{
  "n_layer": 13,
  "d_model": 192,
  "n_head": 3,
  "n_kv_head": 3,
  "head_dim": 64,
  "d_mlp": 640,
  "vocab_size": 4096,
  "activation": "gelu",
  "norm": "layernorm",
  "norm_place": "pre",
  "norm_eps": 1e-05,
  "positions": "learned",
  "qk_norm": true,
  "attn_scale": 0.13,
  "bias": "none",
  "tie_embeddings": true,
  "parallel_block": false,
  "init": "normal",
  "init_std_qkv": 0.0361,
  "init_std_o": 0.00708,
  "init_std_up": 0.0361,
  "init_std_down": 0.00708,
  "optimizer": "muon_variant",
  "lr": 0.00791,
  "lr_mult_o": 3.0,
  "beta1": 0.95,
  "lr_head": 0.00367,
  "warmup_steps": 0,
  "schedule": "wsd",
  "decay_fraction": 0.866,
  "decay_shape": "linear",
  "final_lr_fraction": 0.0,
  "batch_tokens": [8192, 16384, 32768],
  "seq_len": 256,
  "doc_mask": true,
  "train_tokens": 174100000,
  "steps": 10675,
  "dataset": "wikipedia_en"
}
MLP neurons of a small language model. Each row is named by its layer, matrix (up: input weights) and neuron, and shows model dimensions 32-127. Each number is 128 + 32 x the weight over its row's rms, rounded and kept within 0 to 255. Numbers have three digits each.
A block is one neuron, or neurons of one layer that tend to fire together. After each block is what it responds to, as a language model described it from the Wikipedia text at the highest values.

L8.up30:061107154142186114144110114161127125105119216143142132096155160172061125098210118081110165157091103155178163048130164154180155114132175160116125115154104125143141127146146144158172146146133109162144136108149091151105102143113096165166069150166122093072187083052084144098147152088030166113
L8.up598:095172124134149136110153130131132127133139140075109163068176145083139128084087171103160126099095150129105113101143193119137053157120187103133152175065126145091102100161121145191169123080109122078096213093137160129153106101162166162122090159111100136184190182105137195080079133161075150075
Description: Word and number completions. Final digit pieces inside multi-digit numbers in tables and statistics (32,48-4, 19,77-9), plus closing word fragments like uncle-ar, societ-al, weak-est.

L10.up1:127155139139092146115108177097119062118129160059086099134116105089154162120124168169114113150068173123087189109141171114115159152134178141090092130116082162132148141140180116142087180090169108139126165097138117106103116151129139179090073154082067153140147130129111195155173143113087128133
L10.up65:061131132104094111124140145118189168110152088101155127107127109121111160110127146150177078096117145132158052150190141123134139109150194104160130058152081142143086119158110187133149152121124147179191128158108146136093083183120088126085170139126106122128177071067101112134132138083094131134
L10.up417:158043111159123118102114163039134141138137155119086097101138170061123153170119124127089218184145055093128153153142123123164109104151147076143102120115161121130157174065107121163135122175155151130131148187124110152093081157157127101100132129159138189136167192128141169108165130102138122125
L10.up601:132124082127107128117091132108110044121076178123110160137144074105148153111115177144135123105081152181147145177139140082127119202108091108149162098207123126148161162116139215105126139132158088131098116109123144131111090171094133143150125082173122146171190176095113128139082131090039110125
Description: Verb inflection endings. Past-tense or participle suffixes ending a multi-token verb, often after was/were, e.g. amended, participated, characterized, followed.

L8.up20:142097139140123109126093149089134138125137161137143160119173115155163157088077109145123112144100173172106151047154085137162173086098128128142190183066120112086118165168186140069140140097141083107093150096097125128132115182131149114096114122097077085106163128076091162143172157106197141140
L8.up103:142118148092149126092061118129138107113104148205095068158115089121136156106133113130122120039174169120119132077128125094092075139159169100156120204123127121120114131152136134157105169072188106172130091101136125128073109157129108121152165138119123118144140096150099132142126089145132139113
Description: Past-tense verb endings. Final pieces of split past-tense or participle verbs, such as reun-ited, collabor-ated, merg-ed, plus whole words like announced, reported, known.

L9.up97:101078137144189136094159114102120167126139101205090122116113150137089091079141139094084123157120149193102135146159208109127110109151118162112128115142134167144164080055129089152139202135074146077126127163161133113113167100116139096112146158133081099096107174079080100177122109087179146135
L9.up149:119174160139160153119155135114141126074155150087112095127085169166163132126125090120095171059059138180159154132145163122154138126140118131139073105089212126123143157058066123149116153121096118108149112145126151154163093132121136113096130174123119148175132068134115206139167158088084147127
L9.up220:101117138146080155098147169169116127118184143116170126193164158138158152112162141167123180096130158154077101111157142081149104149179136047154144171160115138159138128157098113116120124080136137157060169113120175141158119150138109141099095152170180145137192080138145087096113114074145143119
L9.up362:086192147174138124116160133103096109115166056083120151126159129208171138094131006119138128047115159171125190132147103142133157169161130151166125132163103098105126098134118133137141141125126127171086144167109096140123093133127160164089132181069100109091143131168117111161103113126145143147
L9.up414:083090153126095135105177205194118122178053164101160124153125133129158141129161109079088110122111192090088143124181109114109166164131112094131125138162176072141167104173157100126153138130097116169096087110148184149090129099125096068174080148126142138115162116140169140147124136113151116131
L9.up492:149133121163122074134117135103108096143075149159123148131146064199093115139096095124036137176125097171189139119117147069128123100115111141140117132121095138145116098140154128123149146133150090121103146146166108116100107158176188084096053109099086157118131196157109124164120151113179102148
L9.up602:137149097144111135102064097097145133153125082168115134132163165127121133224119093165106126131166180141145141155103168126166128123138105156159132089073040206108165128110112067143121161097135099094134090132117097146123146123097089133069133173102213151111113147158129107171122134118133051137
L9.up632:156137180134088098074110099109108067127116068080181124052115161186114166124092112116101126143131193143177139163086093135166125184153171146103137089119104159137158122092107154122126095115143136121092121118051069196134130100151128082119099152124107118130118114105170157205069124133130142148
Description: Parenthetical glosses and non-ASCII bytes. Opening parentheses after names or titles, and mid-character byte pieces of CJK, Thai or diacritic letters in parenthetical native-script glosses, e.g. 鈴木 進, Boto(ș)ani, "(born".

L10.up136:156083129146160113107137186136147142129165188121122130126123134106108115119095187145147126157073195168155124112167217062137127096130113143123108162198143107101032135105103115139172137169113146150144160118192021162133090162120146109120134105099136117101140173103102119144138119097068183152
L10.up159:113055067105154164118132114055133095161082155072127118129156170091136075166153152154163129150151177090107100132175115127148126135170117142118097086116070117096153125103098133182145125113147107158173120094159119088138124079112122135176131125115118180112122133107139081160106086087160168130
L10.up192:210121104179103161082118107068150085109131078073176200171135104132092167148162087082162127120104128164159111143161161142140165153122156101155086154101146104181136105118092061190064104123103157105149134084160135145156140120068134118164084169159137103113167172117111125147133099148085185114
L10.up428:157145107104133124170130125140159159160156083142076152165153095127111083136126173109140157123106129129138125123192072142125151121134154176153171153159079131164097112154088130092125110142103184193133079104158171127128089108083179141190055145117175067150105133146151121146086140094096129160
Description: Number token starts. The first digit chunk of a numeral in quantities, scores, tables and dates, e.g. the 4 in 420, 26 in 26,200,000, 10.30.

L9.up1:107054112126110144139119160124153167135132119185078173150084107121136110112183149141138097199045150070157095158097135105137076154145167115116098128143158098090132145155144110164084173163180091174143129185096152115125101136091137098097167152134144131188124128157035154042131145171130072098
L9.up32:110068101163103089162144108147112135130174108134135155158108137147117181135103075169115113130143171177150120176115075109151115158121196136100159122116125078147130110153149133126145137172106110103155116132122098129092128117102095120098118100160146130096133043090109128066102187083145136161
L9.up113:086056118133167138176106131148126100145165172117106144120131127180100127107134145132114151100129113128108090092101114125145138117128111154116129156116063139124133099074131147034139081104128123150141092125119212134121161145084039136123126125158172136091180142157133157128131166092070155170
L9.up153:136146117117131159143145112095117140154115103137077186094120103135088097141080110127097188117102098142147105122117105088159169116095156082166147106124123195163099148118155185210168088097138070075113137114183135144159110151122103053125148082121103121099127099153147070147205110117120112126
L9.up224:181140144133171193214123156100175142131145116124123125171107087121072109151145123108119096138129092139103101156102146117187111147151139140095130127159134143172118094086076121151153117083125134170110114196069114136138154099116121112086087068150124065000096168102157157166153058104113154107
L9.up561:114112116181108185193168125085149183136068110124111134130090055113108084129149166102040077057092117176117090122098176134127191140113146145111145167163173108080126104108127145140153131099135146107141136163133068117106146188115072124139140142128129078065150055145115112113129110169145115145
L9.up590:131110147175133172161134111113163106141124117096134177130093064226101113131113117132101196123062153143104108137176118166145117121073134135122136127122082088094135199074156049203152148064118145143078168106086111193142068175144146101119075121144138095158105061159129104136136091111160134108
L9.up592:136158130057138142161177129114109146108129130121120162109135101156127066132150142192141146119078105145080122069155141075129040104102159074123158091125102197146105198127124102123110108150132056165241100117182110113149128175102083190086149114121100120077131084167116048114110169142130060174
Description: In / in word-start. The token in or In, both as the preposition (in 1528, in fact, in part) and as a word's first piece (Intent, Innocence, inherited); also ex-, dep- and month names.

L8.up55:159086152129171128165123161120133158165134096168178101132096136140120086100120073089112113103145076110078143138120131174129193089148134124162146150132132147110104103134161171132128090083151134141190133200161182144188148156155172089124110179162126103091114107170102118101079151141120109154
L8.up88:186089117167157126167155096090164090147145167173151149166083130163138095143191110158124143145120101139104197136207068190132184147181138146136170104125185136136105096100130100108141106096134106128192153145140156122074146126121125074046081058095189107115166131163146090088127154101107153194
Description: Word-start fragment tokens. Short opening or inner pieces of words split into several tokens, mostly " s" (snow, sales, self-), plus str-eng-then, rem-ain, Br-is-bane, and sometimes " to".

L9.up49:122125153185146164094062132159086133110119143200154128107144098130046123157113177147108103156116087134088168152083097102099172070137131151148135141176133143123139065167168140171164060133144134135157150142154158167170102136087170112128073146113132103084127154102177076120153055094145097115
L9.up168:079106126148125134118094094115086162133112110161115082127127177171116114164085059103069184112153130127100180085112165077138167148099190143204154156116129073108022134157152088172120082111102179155120143121145135060111129101091120109124133115136125184143132107113161105094106135094172124110
L9.up336:128118130142119157141135134116111131109138112098119167123076108101140128157191135081167107201097111108110133173111180151119174122145198097092216132144104125176113095173154092122127107148118085154130122167089133092113185111173041121092138181162188123187108169136117084090108118139155142144
L9.up356:122162137177151138112033129135108147144141120124153056135100094188169101100075053158143162153171146082163135176157131098107078135150104069131163110103167096141063100131129123121178111143130131178097136174139121132085118165112099109130091122141144206172163101117062120066147151106117157118
L9.up487:063183128072142094121112090098092129140060145090123116143124171192137093136108114200102164204193184113119115089155118126111166137147159128186168137070150130111070149072103112143147088138123175103160144158140110064152103089114106126111141137083091193102142111138141114147136163127113138098
L9.up518:114153109107092120140142115091159149085146110117096155146103156100094153159113080158166169160124113137100145134116117168142111110058081079081109146092177152156111153117159123154175122137161171151160164113139060138114120116145090154106138112083147167188141172134153071163133145091131161124
L9.up554:074062152100134140090164182135175150129125162128086112085127073178092073152134071129109126196090150098109185082091197111151134071185102127125144098119084187116148130149117149183160153141100191110137126139147220177165089113072100114124169154126091139093148151132141090113137084113156150124
L9.up594:103075101106111161090118109134092097125074139108101161143152163187172136104086125063099146167170168092062107086181163137152091096117123135129150122115161139111119097092092104147139158116113159119105169131166077155107155126131165069106135120138093136163177113146158165081120146146135031092
Description: Word-start fragments. Opening piece of a word split into subword tokens, often after the, a or to, e.g. rem(ain), prom(inent), ex(act), Aust(rian); also born.

L9.up63:117140060133120073088081138060106154133143098107172145091091128171174148097163137096178137111120126121116137110155105074095142092124096131085147183112116162125097150184146083134106179044120105104158112117102142102171134194140153142096076131157070114131134135160179157169097141152164156069
L9.up65:092136144133109125138118137052141132145093137152141098117105121097143189153112091114124147113161166186105116147172081138132168089114132139097179125088127102117067095166140139125127153110127112127121090072131086137135100201097125155119142167113086163074169093140122164119133180093115109101
L9.up144:162100140128081136112081103140119123140119169134147131126087119133064173101119125092109133043086075163135121100147145072119130133104178140114174168141178098103179112114163135083146165096126113090108100174119087132119080109147119147134146126143071130107143077122099132151145153116105190133
L9.up157:108141160159161104156170115155140174126102120090116094110153177134128122074147138167084198083166130166142088107119126128086090146079174164101066108130185099140100111114082179086122159110159055117140136131122100164126090153129096097138110158145056189133158112119155159136114136121138157134
L9.up187:120157125126127163118142248122105130114125123122101148152122070134123100126120156168141109136151094101100143147108132149115161142091160145087112150095100212153069159126105104103147153070076111086170113081172199102162066135140128159117154101143123176097089104094083127126092105163131096142
L9.up228:129113125124116142127093114137118145099104162107115158163132121131117102122074176143121179141120100141146172134099118070132145089112218110084169125091088141194103109174132166099150090045090087127178128150145073112140168078176117163107170131113107176164089085068109105130109128078131233179
L9.up424:101100133147114087131128133070101167088079136119204108147130128179131109179137115155041133099126116143090093152131151087070103135156201113095157100152151016139093116118109123122180191120181182115148147152119151142095131138155110120105116148134129106110069128125155145147131107119131085099
L9.up517:192112139138138136081100227141073108071101136174159164162124181145180150147110152173071194112179082124107136079156112124103124120116192108143107135127132146149081173092118112134147159173130177150085157174042180133137148175129188134142145124096155136149103108121103138187176114113114070119
Description: Past-tense verb endings. Past-tense or participle suffixes completing a split verb in narrative prose, such as confess-ed, particip-ated, canc-elled, plus whole verbs like moved.

L10.up9:129110091123095112093197090186108139122032146120124096165156122206144159173136116107121160098153138135114080103181147204088077122179149055111160139118106125156073090112144123133072115085147113109156120137153074111143174119144123084130101124144070184162121124093143148108079125130169113123
L10.up239:180120139104102096111193154164123136202091125091121115061117168140125114115114129100150140077143152144127108158104140137128117110168201074157101137125095183133122083131185072166123139076117093118147160177100185094197108176146160050067153152130127085170162160167123051105088094084130100129
L10.up373:133192152070053103084144135143121153112097202079145112080126145138125076132089061121101169114104191138152189117149136157168161142136124089110208102126147172128010115123149161127145039095127135193118123134159122121123120150143190098104121127168092111142130124156143118134093124085134135151
L10.up585:147121101091106127131128154138192133090128115107084166114116137225095108105127094161109143120119092119095160099065114132148120112103150134129125155169128110161132056134130121151148124109075086166134152116107128115107143124084117077122137159147097177143151117125134115154068173097113179186
Description: Word-initial fragment tokens. Short first pieces of a split word, often one letter like v, b, f, pr, that start a common noun, e.g. v(oice), pr(ince), b(oss).

L10.up227:164135075089132155143111080126167143171147137094155134132088195105142128110175144106124118178121121140122069122190137133139052135162086138156093092089091140191203123115077128115161128067112096122145117110157093183086125102095088125154118173129133114122122126102121155113122098160116093139
L10.up493:100140059096125164162187131142148193149137103156155102091155123138096192095085147126155203119114148127094138086152141133109091104149134111124122058068146171097140116134093117143172098129133127139145095138154154120064122160118157154083142137127140137152114143078067070157150112057079099159
L10.up500:196086122109139123123051102126163172093138083127129099148078170111144158127138109140120133146195106131131156136105150137122143065118185150159097142068103171204088099098137192107172108109128109127096091165174080127196185082153138081134112097164116096113110183149148096124143118138161108191
L10.up614:114145119115154140103154147142095173118077177167106137108121121102186092167157163114079117159131142155163201149096156108118141109144143137122139204077122133130147114097138139141156157142153122084167163122127136093105108108128052148185130123074037117172164127197119108158157157150112135176
Description: Article "a" before roles. The article "a" that opens a predicate or appositive naming a person's role, as in "He was a professor" or "Bardos, a physics student".

L8.up63:138164135193099101141102080135105090149071125114133092127132110213130101121143097162077121151095111149092140163152168085111118119129109161172123087169067158110119048131125177144183150117128098134142093214139059120134143145135163130090075137104072122138124137146134105161120111131119133082
L8.up131:051145157181159109150115131071122139167054138112073082106119115120110077121102093084083167083123142088094125147123179128136107102133166188171138095145128140132152091113096154122174094128143084116134147161116082152120126131158188146070132199142114072119171141155093096136079124111179107084
Description: Mid-word fragment pieces. Byte fragments and short subword pieces inside split words, mostly CJK, Thai and accented names, also English fragments such as comp-r-ise, cl-i-ents.

L9.up3:147113073103137192083159100152082137076105159166191189156123110102167145097146124072140124044132167195137103095151102120146133100112128086054154153143147110091172097134150170100168096155122141073139113119146142146146114142121104104177111138119154184105135137090152141131145108083163106113
L9.up45:106128122112127085120160101137115138207128092168135208139114134123171121112158139109154148092154158161126102108104114100137124074105125172153141150140164075103156071205124070172124100131116142171193056148110187099172045094108100121155121087105076106144163120092121102127081123116093178168
L9.up56:111120105089152183145114127138122127079114168135168142160135097138161133130114129076126177175180100105151117152130094142105164121112158087122133126122120148154146135136146125080076157160144082124121165170127116155114147062110159154095068135229097165111178125114198163122083148119088098139
L9.up78:123118113082173182137167168075141090141144134154168144174127170143159133127158193101139107142129153202117183068195060149178129124080142095159147129174118076134125095150053133143144099174134130138148076225133092100138082133120116151125099140120051114128196145176098111123120085154121113144
L9.up143:141123102172136154157119166123112137108153101140143152165140124105137084125172156068098126132121101129132153035208077205166216112088130122123166132116058092134138100103158159111157123113154148045160089163105105153122109100149098091093138188199154119157091079051147112118114090097115150161
L9.up158:113201108130167165079142099121115142182154120173166149100131076166121137166102074177088092069102148101113117083104160117131096134106190122062101225100085158164141108139124149146160109063110172178130093164087116161113077119164144150143067169108162116131159103156160138109142132164077184109
L9.up195:120147137061122097113151069078144180132159126132181164150109152128134070117100152067093125106118140194125074165135117136116200049057127144143152130140133109143202141098133174171164063137131109151139155169108160126051128078149120117139093141130147106150179183115170136138062143121109106163
L9.up290:110110099198178168109141100153111161144059183107126085134086095079204152105143099105134141163146132140118085118141090153092155147133097112137105150104122118137140145160188144152107116157176085154156157195125112097093064108147147120106133105113037085157122084121132144123087186175182115111
Description: Article "a" tokens. The indefinite article " a" (sometimes a word-initial " A" piece) mid-sentence, usually after a preposition or verb, as in "lack of a", "around a", "in a".

L10.up138:142157167143054130149072088129137139114153134112136136122103133155143126094191153095067087114092154127157039111079121114137116124092085085170096125135052150104162138132118131155114111138143171134203172083040137148139110172098181139120048153136112150141126102142112126120125105103105130165
L10.up483:169080161131081180134121117115147134109131175110120125126132175197143064129208126136107137127115125205151095179145104107142163114124140116149092090099157134101145131161141096136176145162091136154122126193125130148120118159092197045076080110110117116123163106158103080181104123149133078179
L10.up613:145120115138106169141143144046147166104085136151139098116148084138123059100157138187123143132147075180165087119150123121130140175096147131106115103179057091152118060164089086152101088131149136168182139120186132162188149132150130122110104098146112096090110137153087144188117124163086144113
L10.up621:088164152181085144145136099087134105075108056181125166173169166126120147158123075153148146101096174154130142127124147154107097122124123148135141146150040136115127106097136155197129115129159128097166089129113160109127148137102186095077141137090104141074112138164157097157113107112159116099
Description: Non-Latin script and date fragments. Fires on byte fragments of Chinese, Japanese, Thai, Greek or Cyrillic names inside parentheses or table cells, and on year and date pieces like 18 in (1751–1839).

L8.up476:091116137053157138142106170110132159064150075121107124107120134093194135157145166109083102115100126107149130125143139084137128156120096157100164140126093105162154119154192051108168149165115138104123139130142147091098107127185136087146131134070101095130133147142147177115108088113151154171
L8.up544:133045113061124158107152128202154112140135132161131113085112166102119146144112159121165137169129104095147146136159135087117090123121143117161104230204108142126146087175115081114172119143133159081141057070108182170113172128121134136135153184095173144139162121136119114123100086112159089182
Description: Indefinite article and word-starts. Fires on " a" after as/is/was/with (as a shortstop, is a retired), and on the second piece of split words, especially after S (Swiss, Spin-off).

L8.up170:113125152152130182091180165091145184122048091125166162146144070084107080138134104150083137100106137170142104138213088163154137097100125162137158170150151137116130092138153107110171164191065119110134169126118075140133114120132097143122154102170141110052105106105123106183100120135116123108
L8.up431:148128110121163071142103140072108138091152140119125151136137098088131074205134123187120149085157101179072146136167077145155160179133129153216149108094204133138136110142103050184159141171122129155118106171111097129131145106150074108062145139151128122087131121163109085140132173146140110087
Description: Date-expression lead-ins. Tokens inside or just before a date in biographies and histories: month names, day numbers, and the in/on/colon that introduce them, e.g. "born on February 8", "Opened: 18".

L10.up149:122113110099148163053124038121138123109126112083128104138099144124153119159112115164201146050107115090135131140128095208159144137094147159130133160127092089149103160157161143161140162103131133105106116086147165093099125154101054150180133143177104130092119100195086146108188139134094115172
L10.up384:147155131128140182119106142097114145108091119152167063110099082111085131129128103157091109152081124108111126086111145105182108098090186128116149142136163082125165093097133097188119119136090178150162130118126156129076117210156119102103097124125115135070100118116105122185128091148141127066
L10.up510:162195189120153146166175098119095154141115113130149141122109141113091136117088095131068170123115102131114142145222122186141053115094120102120104125126144123123140112104079130142110150144139122109141088109161106129118118142085086089061136097134179143071149096141141115250164127081110148128
L10.up576:091109145162080166114179109112110100095119072153151171161168068110131145134175077165122125117082098162072116079164159144114131160123130135168174091082188119126142110177122095140189191125069172110162128114127120153115131130153059140064126130143110145096117206196139076181138112126102115110
Description: Date-introducing prepositions. Prepositions and commas just before a year or date, mostly "in" after an event clause (founded in 1870, closed in 1995), also sentence-initial In/On.